Weights of a small GPT-style language model, trained from scratch on English Wikipedia.
Size: 10 layers, 5 heads of 64, 15.5M parameters.
Architecture: RMSNorm before each block, rotary positions, no biases in attention or MLP, untied embeddings.
Training: a variant of Adam for these matrices, 300M tokens, 4560 steps.
MLP neurons of a small language model. Each row is named by its layer, matrix (down: output weights) and neuron, and shows model dimensions 48-143. Each number is 50 + 12 x the weight over its row's rms, rounded and kept within 0 to 99. A neuron's up and down rows have the sign that makes its largest values positive.
A block is one neuron, or neurons of one layer that tend to fire together. Before each block is what it responds to, as a language model described it from the Wikipedia text at the highest values.

Quantity words opening a noun phrase, mostly some, plus one, other, many, few and numbers, e.g. in some cases, one of the largest.
L3.down3:53 46 64 49 74 51 40 51 31 70 40 49 40 58 70 66 52 47 46 49 43 58 49 40 55 31 51 59 56 53 52 40 47 69 49 49 66 41 48 54 56 69 57 56 51 40 68 57 41 59 49 53 42 67 50 19 38 52 60 40 59 40 64 55 47 55 32 48 45 34 40 43 47 65 39 64 40 54 46 38 50 54 57 51 53 49 58 55 49 27 32 41 57 50 46 47
L3.down41:52 55 49 49 57 51 44 60 56 46 42 63 36 47 65 24 52 44 48 44 65 68 42 57 55 39 56 52 49 53 21 64 39 44 38 57 53 55 39 44 48 60 48 24 48 44 56 31 42 34 56 44 30 74 40 33 48 63 50 41 74 16 53 41 49 54 52 67 58 49 72 68 67 40 45 44 50 40 56 42 48 41 34 51 61 45 58 49 45 39 28 35 57 38 43 31
L3.down130:61 65 59 53 65 59 50 68 48 58 36 41 58 46 60 56 53 57 45 30 51 38 37 55 37 38 53 41 42 62 60 48 53 43 49 63 61 32 42 40 38 65 49 58 30 52 35 58 51 45 50 47 53 65 69 40 46 50 39 55 63 61 68 38 64 60 75 57 56 41 55 52 62 60 55 75 58 62 51 48 42 51 50 58 53 63 36 59 49 48 53 43 56 49 59 40
L3.down347:66 66 49 64 38 64 48 48 50 97 42 57 62 44 49 59 47 46 57 47 51 32 58 45 39 46 65 57 41 37 48 63 51 51 48 41 59 38 50 49 56 66 60 29 69 43 46 69 53 47 61 31 54 70 52 43 40 55 64 45 45 46 41 39 38 44 48 55 54 41 44 44 46 67 57 53 51 32 58 46 44 44 45 39 41 55 43 58 41 48 16 33 44 50 51 47
L3.down528:47 71 42 38 63 55 59 22 34 61 25 56 33 57 58 47 51 47 50 61 44 43 61 41 40 55 29 53 57 52 61 36 53 39 61 34 55 48 46 61 61 56 44 54 49 42 60 46 53 64 54 46 43 67 62 48 39 47 54 70 43 53 42 71 57 49 59 66 59 66 74 54 53 49 36 40 51 44 63 58 55 62 35 61 63 58 43 45 68 55 28 61 64 79 28 44
L3.down577:54 45 35 66 65 74 57 56 28 58 45 48 50 45 57 48 53 47 51 57 69 53 58 58 62 42 30 43 40 39 41 52 49 40 78 68 43 35 51 24 70 48 55 70 37 39 66 59 34 55 60 43 60 50 51 38 43 60 59 61 49 61 37 51 31 57 45 54 54 51 52 46 36 55 60 53 36 46 39 55 44 65 43 39 55 62 41 61 40 60 67 49 61 15 70 59
L3.down591:52 55 48 52 59 67 15 54 52 56 57 34 59 49 61 55 36 47 35 39 60 52 64 41 65 29 54 47 50 68 51 57 33 63 35 38 27 60 44 42 22 50 47 71 48 56 42 48 32 37 60 42 59 65 65 35 40 48 49 73 72 31 51 52 30 44 49 43 57 48 53 40 46 71 50 56 29 67 52 49 36 51 11 43 45 59 53 60 50 44 76 51 29 67 58 58
L3.down616:62 29 51 49 47 49 62 39 48 46 60 43 36 49 49 57 54 59 65 43 46 44 48 32 34 49 34 51 49 41 73 30 72 52 55 32 46 50 49 51 69 50 60 50 47 60 63 66 33 60 61 44 42 69 35 29 52 39 52 38 57 45 41 52 55 56 40 44 52 51 52 52 26 60 41 61 37 54 45 66 51 55 69 57 45 44 30 51 47 43 64 46 32 39 46 32

The article after "is/was" in Wikipedia lead definitions, such as the "a" in "X is a moth", plus the first "=" of section headings after a blank line.
L7.down357:38 52 32 60 35 32 43 32 34 60 37 34 36 31 57 48 30 58 44 58 62 64 42 38 56 58 66 52 47 48 51 51 39 60 56 60 56 37 48 75 70 69 58 57 55 51 63 51 62 54 58 28 29 65 64 72 47 47 39 49 67 50 52 57 55 61 54 45 50 50 64 38 37 39 32 46 47 40 51 64 51 52 48 61 50 40 58 42 38 46 18 43 43 63 37 63

The first word after a paragraph break, opening quote or table cell, mostly the article A/a, also I, =, 1 (e.g. "A school opened", "a distinguished failure").
L6.down69:48 69 63 27 64 44 75 60 58 41 32 59 46 60 51 56 59 42 47 23 52 60 53 51 34 43 56 73 29 59 67 53 51 49 44 57 61 60 37 61 47 62 43 68 54 13 54 53 39 39 50 50 51 42 27 51 51 69 60 41 64 56 42 51 42 57 33 58 36 44 49 59 57 52 58 43 48 36 72 68 41 55 56 28 37 66 67 48 48 60 09 50 42 27 32 64
L6.down107:53 38 75 49 60 45 43 43 35 67 39 61 47 47 36 72 54 48 47 57 45 29 48 33 57 61 69 54 39 50 47 73 32 66 26 63 42 44 47 55 68 56 42 53 44 48 66 50 74 50 43 44 52 58 43 38 55 34 56 50 56 65 60 30 35 52 50 51 51 28 42 59 54 58 48 05 63 59 53 34 47 40 59 42 64 58 35 53 67 32 81 51 51 51 50 50
L6.down114:50 59 54 34 55 44 58 34 35 42 55 53 44 38 47 47 66 54 48 51 51 53 64 48 67 39 35 43 46 55 58 64 37 32 32 44 52 58 35 21 40 53 55 75 59 23 65 46 51 42 43 69 58 50 47 58 13 41 74 55 71 60 53 51 65 66 50 52 48 32 39 60 69 30 42 46 55 35 53 54 41 33 42 60 37 56 65 67 52 55 62 63 63 62 56 65
L6.down227:40 46 65 43 64 40 61 46 45 32 33 57 64 57 44 43 66 46 63 53 41 56 30 61 43 69 51 36 60 55 53 63 51 64 57 42 48 51 54 43 50 45 55 57 51 44 44 48 53 66 37 67 33 48 39 26 45 69 64 74 45 57 55 62 53 51 33 57 34 41 52 49 52 47 43 57 41 39 59 37 54 56 52 36 43 47 63 69 38 27 29 41 38 29 63 48
L6.down264:47 49 36 38 59 31 44 52 42 52 38 44 58 50 60 77 63 62 72 32 47 45 58 67 50 43 47 38 55 74 30 43 52 27 63 57 47 63 39 50 28 57 48 58 48 54 78 50 47 53 62 55 52 32 62 51 42 51 57 45 32 46 49 36 58 49 44 37 54 69 49 23 32 52 50 68 33 34 71 56 49 53 42 35 55 39 46 76 43 33 62 49 62 24 48 65
L6.down385:30 39 59 46 73 37 51 54 43 65 46 51 62 62 34 56 70 40 53 51 41 42 43 75 80 55 59 57 50 50 46 51 61 57 45 40 47 55 36 23 56 50 42 60 41 35 46 36 52 31 42 49 60 61 63 56 57 53 64 60 33 65 58 42 47 51 31 40 26 34 40 46 67 43 69 59 55 40 42 43 55 33 49 35 40 69 43 72 51 43 29 49 44 33 58 64
L6.down523:54 44 62 52 55 39 49 65 40 20 58 64 47 48 58 54 61 46 32 55 55 51 37 37 73 54 62 11 55 55 35 48 62 70 41 58 33 30 49 42 51 44 59 49 21 45 28 36 65 62 49 55 42 55 44 44 33 58 45 43 61 71 48 50 66 57 38 53 55 54 59 64 30 51 50 51 68 39 47 62 30 46 46 50 41 57 53 44 33 48 36 61 34 44 50 43
L6.down538:32 41 33 35 50 44 68 36 57 59 48 40 29 49 44 66 39 44 51 55 73 47 49 61 62 27 65 48 47 48 49 58 52 51 45 49 57 50 55 25 48 59 60 57 40 33 65 46 54 25 24 42 36 55 53 46 44 63 69 54 52 46 59 54 56 45 58 29 58 30 35 41 41 28 44 40 49 35 55 57 66 67 62 50 77 59 59 68 65 40 14 44 57 26 27 46

Fragments inside a word still being built, chiefly the hyphen after prefixes like re- (re-election, re-signed), plus pieces like Sha-do-ws, cr-yp-to, and table-separator dashes.
L7.down539:47 60 75 48 35 51 56 60 81 38 50 68 36 59 42 29 46 50 38 58 60 60 41 21 34 62 61 33 63 46 54 54 49 65 37 52 51 47 53 54 46 59 50 51 66 58 33 77 35 51 48 56 67 37 40 59 29 44 43 49 31 50 73 50 43 54 50 57 33 50 71 57 61 40 63 73 57 53 82 41 42 62 56 36 54 40 54 48 53 62 65 21 28 35 41 39

Fires on the first token of a new sentence or paragraph, mostly existential "There" (There are, There were), also heading "=" marks and opening quotes.
L7.down288:48 42 53 49 56 26 40 65 34 51 58 54 46 49 48 30 61 41 64 23 43 43 57 59 35 29 39 33 43 57 41 58 67 46 53 54 54 42 57 40 63 51 76 06 37 34 74 53 23 44 50 44 26 44 56 41 61 49 44 48 52 46 56 23 57 48 55 52 45 37 43 48 62 30 43 34 46 52 65 45 73 52 37 42 65 67 54 48 37 40 31 56 49 52 41 32

The first = of a wiki section heading after a blank line, as in ==History==, plus sentence-opening The, It, This after a paragraph or full stop.
L6.down10:43 63 47 51 37 44 46 37 39 33 79 53 62 37 41 66 62 58 62 63 66 40 40 40 78 70 50 40 68 43 36 33 45 46 60 67 56 46 54 37 47 44 49 61 63 50 49 56 60 52 70 55 27 47 65 64 36 60 48 48 55 51 43 59 71 55 41 43 44 39 56 68 54 59 37 29 37 48 47 51 56 25 35 65 51 55 58 56 48 45 27 47 58 66 44 48
L6.down37:38 66 42 46 78 36 49 70 48 21 44 47 44 53 64 68 62 58 48 41 60 68 27 61 57 45 43 46 75 47 33 53 51 48 45 51 50 43 43 50 49 39 54 38 65 47 48 47 45 69 46 50 61 30 49 35 62 46 50 24 72 38 41 66 40 47 68 66 28 56 49 75 48 47 48 65 37 22 56 37 60 52 50 48 56 51 32 49 44 43 34 43 45 40 27 58
L6.down126:60 58 63 52 47 67 48 30 26 59 41 60 48 40 51 49 47 63 42 61 65 43 28 48 65 35 54 48 48 71 64 61 56 50 41 59 47 51 51 50 54 54 61 60 38 38 40 40 56 48 42 27 25 70 56 72 39 47 58 54 62 63 60 49 49 51 40 51 57 52 47 65 53 38 76 48 38 38 47 57 47 50 33 45 51 49 48 51 48 66 50 62 49 67 51 54
L6.down149:53 44 47 19 60 42 46 55 68 52 45 25 41 37 51 28 65 58 37 48 47 46 59 42 49 51 57 53 41 49 72 37 71 32 52 48 59 61 63 37 55 60 61 51 53 36 68 43 48 49 51 36 31 43 46 51 43 60 13 42 48 76 55 58 39 63 42 52 48 60 52 28 26 66 41 48 39 52 68 55 56 56 44 38 45 68 69 49 50 50 38 60 42 52 64 44
L6.down261:41 60 59 44 56 46 72 48 38 55 41 52 63 35 56 38 65 37 62 65 47 49 57 31 62 40 55 68 52 67 75 55 52 56 39 17 65 47 25 25 56 68 72 58 41 42 42 43 55 67 46 60 56 45 52 66 65 55 56 51 47 63 58 82 53 47 51 45 58 50 51 39 49 39 43 58 65 43 38 66 38 35 62 56 43 43 53 51 52 59 42 68 47 34 68 52
L6.down303:55 55 35 48 47 38 58 54 54 68 53 45 38 49 55 50 50 64 33 66 43 46 46 54 58 58 43 31 51 40 62 37 61 42 53 53 52 42 41 53 50 38 55 38 41 50 59 34 73 52 43 43 40 50 49 70 41 44 65 51 26 54 59 48 58 47 45 59 41 77 68 50 80 37 69 44 43 37 58 55 59 37 39 31 44 38 35 53 37 50 41 44 41 61 50 45
L6.down373:43 57 37 38 45 52 48 19 58 59 31 36 34 63 53 38 64 57 53 72 43 57 50 60 41 43 39 41 63 46 41 36 62 57 36 41 52 49 45 38 30 53 45 47 56 66 57 46 47 66 30 40 37 43 35 39 53 62 51 52 47 58 63 54 36 41 46 37 39 68 52 46 46 50 43 55 45 48 47 33 53 54 49 48 56 62 60 46 70 37 32 56 61 61 51 47
L6.down578:46 53 55 43 50 59 46 66 53 60 34 59 50 57 43 34 53 82 50 52 49 34 74 64 62 40 49 35 51 54 69 58 54 40 56 42 47 38 58 49 58 59 60 35 63 42 62 29 56 69 48 53 49 43 67 71 38 51 49 45 53 58 65 56 51 47 57 66 47 48 60 38 53 45 45 57 55 55 49 51 38 57 48 51 42 57 51 56 59 66 07 49 42 54 55 56

Mostly "There" opening a new sentence or paragraph (there were, there is, therefore); more weakly other openers like Early, Meanwhile, In.
L6.down52:57 52 21 44 55 57 31 46 45 54 73 58 49 68 47 42 47 39 37 47 50 52 73 46 40 49 61 50 62 47 53 64 49 45 59 43 75 54 72 51 60 37 41 50 30 45 61 51 52 31 54 65 32 51 37 48 58 39 38 52 60 50 53 56 54 50 62 60 56 47 35 54 29 49 49 50 63 62 39 59 59 44 59 51 34 48 47 53 57 54 11 44 39 45 46 56
L6.down60:51 58 42 62 49 45 55 39 24 38 54 48 67 28 54 58 55 42 51 72 52 33 32 66 61 34 34 58 41 58 43 63 43 67 45 65 54 44 27 36 35 57 57 61 30 32 62 62 56 54 52 64 36 47 60 39 53 55 57 47 38 46 44 56 46 59 56 47 22 60 44 56 54 44 61 61 47 50 52 62 38 34 60 48 51 14 53 56 42 54 78 40 59 57 49 55
L6.down66:50 56 61 47 08 43 60 35 43 49 43 81 48 48 51 49 23 59 41 49 50 38 42 31 62 53 45 65 45 64 58 47 37 49 69 63 54 61 47 55 65 42 39 49 43 55 57 57 35 57 48 44 30 53 54 62 55 49 54 38 39 33 64 39 36 36 35 36 57 33 41 46 69 48 54 59 41 70 51 41 51 46 34 54 44 73 38 62 49 44 23 41 49 47 30 54
L6.down209:60 46 50 37 28 34 37 64 52 33 78 41 79 42 44 62 45 47 51 34 77 52 48 59 56 59 10 55 53 59 44 38 59 52 56 63 52 51 39 27 64 52 46 50 42 35 45 59 33 58 40 31 23 33 53 30 53 45 49 39 51 51 47 44 47 60 51 48 49 49 46 70 60 67 47 61 70 47 33 65 60 53 63 40 48 37 60 42 52 54 49 47 55 39 33 36
L6.down312:26 46 75 63 45 52 22 36 49 35 54 59 61 53 55 67 37 41 57 49 27 67 54 58 44 27 58 40 51 47 62 36 64 35 37 68 64 61 71 36 33 42 51 53 41 43 37 50 42 49 58 54 66 56 62 49 72 61 52 54 41 67 59 55 45 51 54 37 52 62 53 52 23 36 51 30 40 62 58 36 43 57 44 40 33 43 48 64 38 68 59 50 49 51 68 37
L6.down410:38 44 50 36 69 40 59 41 60 35 59 48 60 34 59 50 59 60 42 43 53 79 59 48 49 53 44 23 51 54 63 51 48 50 51 78 37 64 41 43 54 64 65 44 53 39 35 48 57 37 58 45 33 49 61 62 40 54 76 50 54 56 48 40 36 62 36 48 50 47 74 56 64 52 45 57 48 42 28 55 44 50 68 42 47 49 37 66 43 57 12 42 35 53 30 47
L6.down443:46 54 44 33 47 44 56 32 49 50 60 50 57 20 13 57 49 62 54 38 47 81 60 67 62 51 54 56 51 58 67 54 50 63 48 42 46 73 32 27 45 50 59 57 37 55 64 54 76 07 49 35 42 43 31 68 48 41 63 33 53 39 65 43 51 22 81 53 48 61 51 52 59 39 21 67 37 58 29 62 42 49 52 59 32 50 54 39 52 31 64 67 42 67 38 49
L6.down582:50 67 54 60 41 55 60 47 45 66 52 63 57 54 64 46 37 60 54 25 52 56 33 72 40 48 55 51 34 52 55 36 55 51 56 36 41 59 41 63 69 22 55 57 58 36 56 60 72 35 52 67 42 52 28 51 58 43 56 74 39 37 42 27 49 50 51 34 45 67 42 38 49 39 55 53 56 55 18 44 51 70 56 52 54 65 61 48 48 27 39 36 55 58 48 35

Quantity words or numbers opening a noun phrase, often sentence-initially (All, Many, Five, several, some, 2,400), plus final pieces of plural nouns.
L7.down142:49 52 47 52 53 66 55 36 35 63 56 51 53 46 62 51 68 21 45 41 50 39 41 58 57 46 51 54 63 63 70 57 32 62 61 48 73 33 31 50 22 43 64 44 47 45 32 56 47 44 29 50 30 47 47 43 56 56 38 70 45 52 61 66 73 65 53 52 64 64 34 68 28 44 44 38 58 69 54 56 33 52 61 39 43 38 63 46 43 52 37 46 60 59 42 55

The preposition at before places or times (at the town hall, at Pearl Harbor), plus word-initial At-/at- pieces like Atyrau, Atkinson, atropine.
L6.down41:51 40 57 56 49 35 72 58 70 50 53 39 54 36 38 58 47 35 49 70 64 41 45 25 63 44 65 53 41 35 35 44 50 51 51 52 57 58 55 64 33 40 33 67 52 63 73 73 68 57 52 40 65 57 46 57 57 41 38 26 45 63 37 46 59 43 44 41 56 44 47 37 53 21 47 53 53 50 50 38 44 53 56 58 48 40 60 32 32 59 48 47 46 43 62 45
L6.down158:52 33 55 21 50 65 72 57 40 59 42 60 63 32 34 58 52 36 70 39 41 57 52 47 42 47 52 49 50 42 16 64 59 59 39 43 50 58 55 72 65 57 46 43 48 69 79 55 59 57 64 66 79 37 58 21 54 56 57 48 47 55 55 53 35 52 39 49 45 70 20 48 65 51 52 28 48 45 41 52 56 45 50 61 60 34 42 67 56 50 51 54 45 62 41 45
L6.down234:57 65 58 62 33 62 57 53 38 63 57 47 63 48 33 55 47 56 28 63 52 71 68 37 64 41 29 47 58 46 53 53 55 43 64 58 55 55 58 72 47 67 39 39 47 24 57 47 82 64 59 45 56 56 31 44 60 53 52 59 49 48 49 46 63 48 56 39 38 54 44 41 52 43 66 50 58 55 37 67 55 64 44 54 52 44 53 46 54 45 09 39 27 48 73 43
L6.down358:47 46 62 63 59 47 39 38 69 56 36 52 46 58 66 55 40 45 67 32 53 52 57 56 40 36 70 45 52 50 39 40 34 64 51 47 44 40 48 66 37 40 55 45 38 38 57 66 27 44 52 60 47 56 57 45 47 56 62 59 24 56 55 61 62 55 47 45 38 68 54 65 60 56 65 66 55 63 67 40 64 25 49 38 63 50 42 66 41 73 47 47 58 35 78 58
L6.down372:60 53 50 67 50 55 42 51 64 57 71 66 51 43 43 56 51 46 52 53 54 40 53 34 63 39 57 15 50 39 41 36 58 41 56 28 66 60 55 55 59 32 51 46 44 22 57 24 74 44 50 53 52 53 39 42 21 46 34 70 29 48 27 41 55 49 38 51 44 47 29 51 44 45 43 73 48 55 41 53 30 48 46 50 55 44 35 65 55 64 52 38 32 66 62 42
L6.down529:41 43 47 30 52 67 64 42 55 55 37 62 55 62 47 61 51 49 58 34 64 32 51 44 45 41 54 58 52 43 46 56 56 55 49 65 67 41 52 50 65 60 52 30 74 37 78 54 41 33 64 35 72 30 55 53 35 25 56 61 14 52 61 46 37 51 44 50 36 32 53 58 58 57 40 69 59 42 66 54 64 56 39 45 81 40 63 68 38 45 44 40 47 56 24 34
L6.down555:57 30 18 69 42 37 58 46 41 38 53 38 48 77 62 45 46 39 51 37 54 42 42 42 35 48 59 54 41 51 45 44 51 51 37 40 39 42 41 59 43 47 41 45 49 67 66 44 46 60 51 40 27 53 40 30 21 44 43 49 46 31 57 39 54 49 47 48 41 41 47 49 61 30 43 40 67 28 34 55 45 59 73 46 40 53 41 57 24 54 71 34 51 38 47 40
L6.down599:39 72 61 58 42 63 62 44 52 57 65 29 49 70 47 28 45 45 37 47 45 55 57 46 47 45 52 40 44 55 42 44 18 64 58 54 42 60 54 62 45 48 34 59 60 44 30 55 54 42 47 49 41 61 44 76 58 55 61 44 70 73 41 45 46 74 57 53 63 30 56 42 62 69 45 44 64 74 75 45 20 14 52 39 56 45 46 50 59 55 47 52 59 56 42 38

Auxiliary verbs do, did and would, often before "not" ("did not see"), plus "do" split from words (domain, dots, dove) and mid-name pieces like ho, ski.
L3.down309:54 52 58 71 44 53 53 51 45 48 67 51 74 48 54 67 42 65 44 47 41 37 43 75 50 44 44 66 49 70 45 41 43 46 67 53 65 50 55 38 41 34 46 58 48 85 49 52 48 38 38 46 39 73 39 45 47 54 59 46 56 30 58 81 39 44 47 39 47 35 37 37 55 50 49 66 53 50 45 71 25 62 44 27 59 48 40 49 38 44 53 49 39 59 38 47
L3.down358:36 41 55 46 47 61 65 51 72 61 56 44 47 44 35 54 54 49 46 49 42 36 51 50 42 44 42 55 36 47 63 49 41 46 68 53 43 56 56 36 54 70 59 70 48 33 58 48 41 73 41 61 29 56 55 44 44 45 58 14 20 60 49 63 38 43 46 33 54 55 60 45 50 52 46 67 68 66 38 41 80 69 50 62 39 17 62 51 65 59 72 47 53 48 51 51
L3.down438:62 57 30 59 37 32 56 52 41 61 45 53 35 52 65 50 36 70 67 62 51 46 62 31 58 39 28 35 55 35 39 50 52 40 45 29 36 52 64 58 51 66 54 40 49 54 42 30 50 42 26 76 58 58 63 37 63 19 57 40 47 35 55 56 35 48 54 43 44 39 58 53 35 46 53 65 87 61 57 34 63 59 53 53 49 21 44 42 32 41 46 35 36 59 55 31
L3.down442:21 48 43 65 38 50 54 49 34 60 50 46 51 52 22 46 42 44 49 61 52 34 48 35 45 70 35 49 43 40 40 53 51 63 51 54 62 52 45 56 51 35 45 66 48 44 40 40 60 53 67 51 48 51 63 58 43 42 44 42 59 35 46 48 53 52 42 49 59 37 55 57 69 43 53 82 38 54 41 63 62 39 54 47 52 34 70 47 44 65 75 47 49 38 64 33
L3.down445:49 43 60 50 59 69 42 43 50 46 40 30 51 44 43 53 50 57 74 52 64 41 37 44 47 40 51 77 42 47 62 37 72 39 58 45 50 47 53 48 66 42 42 33 50 41 45 60 54 47 59 43 50 33 51 53 32 56 60 60 46 35 53 52 42 40 70 55 56 59 73 50 81 53 38 49 40 40 63 50 29 56 53 50 54 39 21 72 38 38 85 40 70 56 65 34
L3.down537:45 36 54 54 50 24 53 60 39 45 63 46 42 51 36 58 59 53 56 25 34 76 38 70 51 53 58 48 36 24 46 29 66 43 50 41 57 62 35 45 48 32 57 45 47 43 46 56 59 55 27 62 44 50 50 52 63 67 53 44 56 49 48 51 84 74 45 32 61 42 75 44 65 65 52 27 56 36 65 33 38 65 56 49 38 33 48 42 58 66 47 27 55 65 54 58
L3.down543:31 64 29 52 78 68 56 26 68 72 30 47 44 25 34 53 62 50 51 69 51 46 59 37 63 56 48 61 44 35 59 37 42 30 24 42 47 48 54 73 50 46 66 52 58 66 68 66 55 46 55 60 40 59 55 35 51 56 55 42 55 71 42 64 17 60 30 53 35 40 58 55 56 31 65 53 53 20 58 66 40 44 48 58 36 58 70 58 37 53 62 45 60 60 59 39
L3.down574:46 66 45 35 45 70 40 51 47 56 64 34 38 34 56 54 57 54 58 57 48 47 61 63 49 65 61 86 51 51 71 26 45 50 70 53 51 71 48 41 32 56 38 38 50 31 45 59 46 59 52 45 41 47 56 65 40 39 69 45 44 51 20 48 57 38 65 46 42 39 61 35 56 45 66 64 43 76 60 40 61 62 58 48 44 60 66 44 41 50 51 40 30 64 78 30

Fires on the articles a/an, on opening parentheses, and most strongly on word-start fragments like se- (se|izure, se|gregation, se|ldom), te-, do-.
L3.down60:47 47 26 61 65 61 61 58 50 57 54 53 65 50 54 57 34 44 71 26 62 58 55 41 64 68 48 54 34 75 33 39 57 41 39 54 39 38 42 42 56 32 57 57 60 35 56 39 53 52 36 24 36 43 33 33 45 45 62 40 50 86 42 63 40 62 62 61 54 49 60 53 59 45 52 35 58 44 56 44 52 48 40 59 41 33 57 50 33 59 94 49 57 48 43 39
L3.down194:51 50 25 49 57 47 43 29 52 50 34 55 45 39 49 41 46 40 41 45 45 66 57 41 56 60 47 53 48 38 39 43 47 45 64 31 64 52 66 51 37 40 41 52 48 26 53 63 33 42 34 60 55 37 71 49 78 16 54 49 52 46 37 49 83 47 25 47 21 29 42 49 49 41 41 55 55 27 44 26 40 47 48 31 41 45 56 32 49 55 62 34 40 47 54 53
L3.down242:46 44 53 43 60 38 61 45 61 61 58 46 51 55 46 69 59 44 61 53 51 42 46 67 56 57 63 50 44 38 36 54 52 63 35 42 48 52 33 48 48 65 45 63 47 44 66 49 57 46 53 54 64 66 68 61 66 44 53 33 40 37 64 49 44 50 57 41 33 51 52 41 63 42 69 30 44 40 53 51 37 48 61 40 53 42 64 65 41 39 36 56 49 63 66 46
L3.down323:47 40 60 34 65 36 54 53 53 61 56 39 59 58 48 76 60 43 58 76 56 53 44 62 40 53 46 50 46 53 51 52 40 72 47 35 52 47 38 38 45 50 32 54 47 43 59 49 56 65 45 57 59 57 57 47 62 51 52 38 25 48 46 48 52 60 53 25 21 58 49 47 68 46 53 49 63 39 57 49 50 45 50 45 38 54 53 50 39 28 35 48 43 49 64 59
L3.down327:57 37 59 55 64 31 62 40 57 66 46 47 49 64 48 67 70 43 55 73 62 53 37 63 38 53 50 46 39 54 40 63 57 67 47 28 37 34 34 28 58 62 42 53 51 41 49 51 60 54 47 54 75 71 45 38 49 47 63 45 07 50 37 55 55 60 48 42 28 65 45 43 55 56 57 55 53 41 49 43 45 38 56 59 53 47 65 48 43 33 43 46 54 53 60 75
L3.down403:36 51 44 54 50 52 57 64 49 92 51 56 57 49 45 58 60 41 54 40 43 49 33 35 59 42 52 58 42 48 53 38 62 74 50 47 57 58 36 50 53 54 58 59 38 66 45 62 32 51 44 37 27 65 47 44 54 70 55 37 36 55 48 44 51 59 52 31 39 38 44 68 54 56 54 55 53 49 40 38 43 69 55 75 46 67 34 36 70 60 56 27 45 52 94 43
L3.down503:57 70 66 58 56 34 59 47 44 58 54 69 66 58 38 66 58 38 36 37 42 37 47 47 27 52 52 42 55 47 22 60 32 52 48 48 44 23 76 59 39 52 52 60 66 40 48 48 53 29 59 51 47 41 46 49 62 74 53 45 47 61 39 39 48 67 54 33 39 55 44 60 33 68 46 59 52 60 45 36 77 42 43 61 47 44 67 46 57 61 93 47 49 61 52 38
L3.down612:44 63 46 58 49 30 40 61 59 74 54 50 36 36 55 41 63 55 72 48 51 33 46 59 64 47 56 53 55 55 47 54 66 46 69 50 55 61 67 56 33 49 69 59 38 36 48 54 33 34 53 67 47 59 20 74 66 29 63 53 54 72 54 40 53 42 60 44 31 60 46 57 42 27 42 47 61 73 36 54 60 49 34 65 55 55 62 44 52 62 68 63 58 61 66 50

Mostly "there" or "There" opening a clause after a comma or full stop, as in "there were 866 people" and "He died there"; a few scattered other tokens.
L3.down33:51 39 51 62 50 50 57 41 46 77 38 60 58 61 61 38 51 57 34 60 56 59 45 83 57 50 44 56 62 38 48 51 38 51 46 44 52 40 76 31 45 45 51 40 53 48 60 53 60 61 35 63 51 50 43 41 76 52 57 37 20 53 45 50 47 55 39 60 18 42 42 49 70 55 52 50 38 34 34 50 48 61 56 51 49 33 42 69 37 56 34 64 60 49 60 52
L3.down106:24 42 59 62 36 67 56 53 46 31 48 57 70 44 50 55 43 46 36 38 63 53 53 51 19 70 57 50 59 51 48 56 38 53 48 71 40 54 46 22 50 58 44 71 42 32 59 45 65 53 57 43 48 31 52 56 43 47 60 50 38 54 42 31 42 69 58 55 34 50 50 23 45 41 42 49 46 45 54 35 49 32 25 63 45 41 63 53 37 45 62 28 29 57 43 66
L3.down147:47 44 75 56 33 48 66 41 33 47 53 53 40 60 64 45 45 51 44 54 37 51 39 40 37 52 32 58 48 63 66 45 45 49 59 62 32 56 48 64 40 60 36 42 61 52 43 58 52 14 43 50 40 61 35 52 66 51 50 48 51 60 43 32 55 59 38 58 47 25 42 55 77 81 56 53 34 37 54 26 71 66 56 51 60 68 39 45 60 42 60 60 25 59 31 62
L3.down221:33 40 36 74 62 47 46 57 34 65 27 60 42 60 45 38 42 55 57 51 48 49 67 36 56 46 32 38 44 49 59 53 42 26 55 37 25 30 49 75 46 41 57 32 38 54 46 56 67 61 43 57 37 31 43 53 54 58 88 58 51 72 57 56 25 40 21 59 44 43 72 47 60 53 56 60 59 22 40 74 63 59 47 65 48 53 54 56 53 53 02 71 57 66 37 65
L3.down285:32 44 45 62 28 48 48 48 61 60 53 51 55 50 56 45 52 54 49 18 55 59 54 75 49 49 55 57 58 55 55 57 50 33 23 54 53 49 65 44 36 14 51 47 63 34 71 62 62 27 52 43 43 37 61 49 57 62 62 29 36 61 42 54 43 61 62 57 46 18 40 51 54 58 61 56 28 44 60 32 41 46 52 40 49 49 38 63 31 31 60 70 53 33 28 47
L3.down367:44 52 67 46 32 39 57 48 63 39 58 49 54 73 20 47 39 50 50 67 38 47 36 58 56 41 65 42 48 42 45 61 56 70 70 27 54 55 41 37 41 46 56 49 61 37 43 60 52 47 48 37 37 51 50 41 49 41 37 63 62 45 56 64 47 49 41 76 31 48 46 51 61 53 29 51 46 63 58 54 48 50 35 51 57 63 49 49 39 24 44 64 57 49 41 29
L3.down545:60 46 59 44 32 33 51 36 49 51 51 39 36 66 42 47 31 40 75 48 60 51 56 50 75 57 66 61 61 20 59 57 52 53 49 34 42 41 49 26 54 45 37 34 78 50 61 15 60 44 55 52 43 66 54 52 73 50 55 42 40 36 46 59 54 44 73 46 61 42 61 31 64 67 45 47 22 55 43 32 55 54 51 59 47 42 51 34 44 43 35 40 48 49 42 61
L3.down638:27 55 74 50 38 49 66 41 61 42 35 63 35 65 77 61 55 51 54 62 31 44 54 59 46 54 36 52 74 45 45 34 48 57 51 58 75 33 47 49 42 67 45 57 61 47 43 56 72 51 51 46 45 47 50 59 51 58 49 52 56 51 40 36 35 54 56 60 27 38 48 35 46 56 41 39 35 48 48 18 48 66 47 45 46 65 44 41 33 64 45 39 56 37 39 47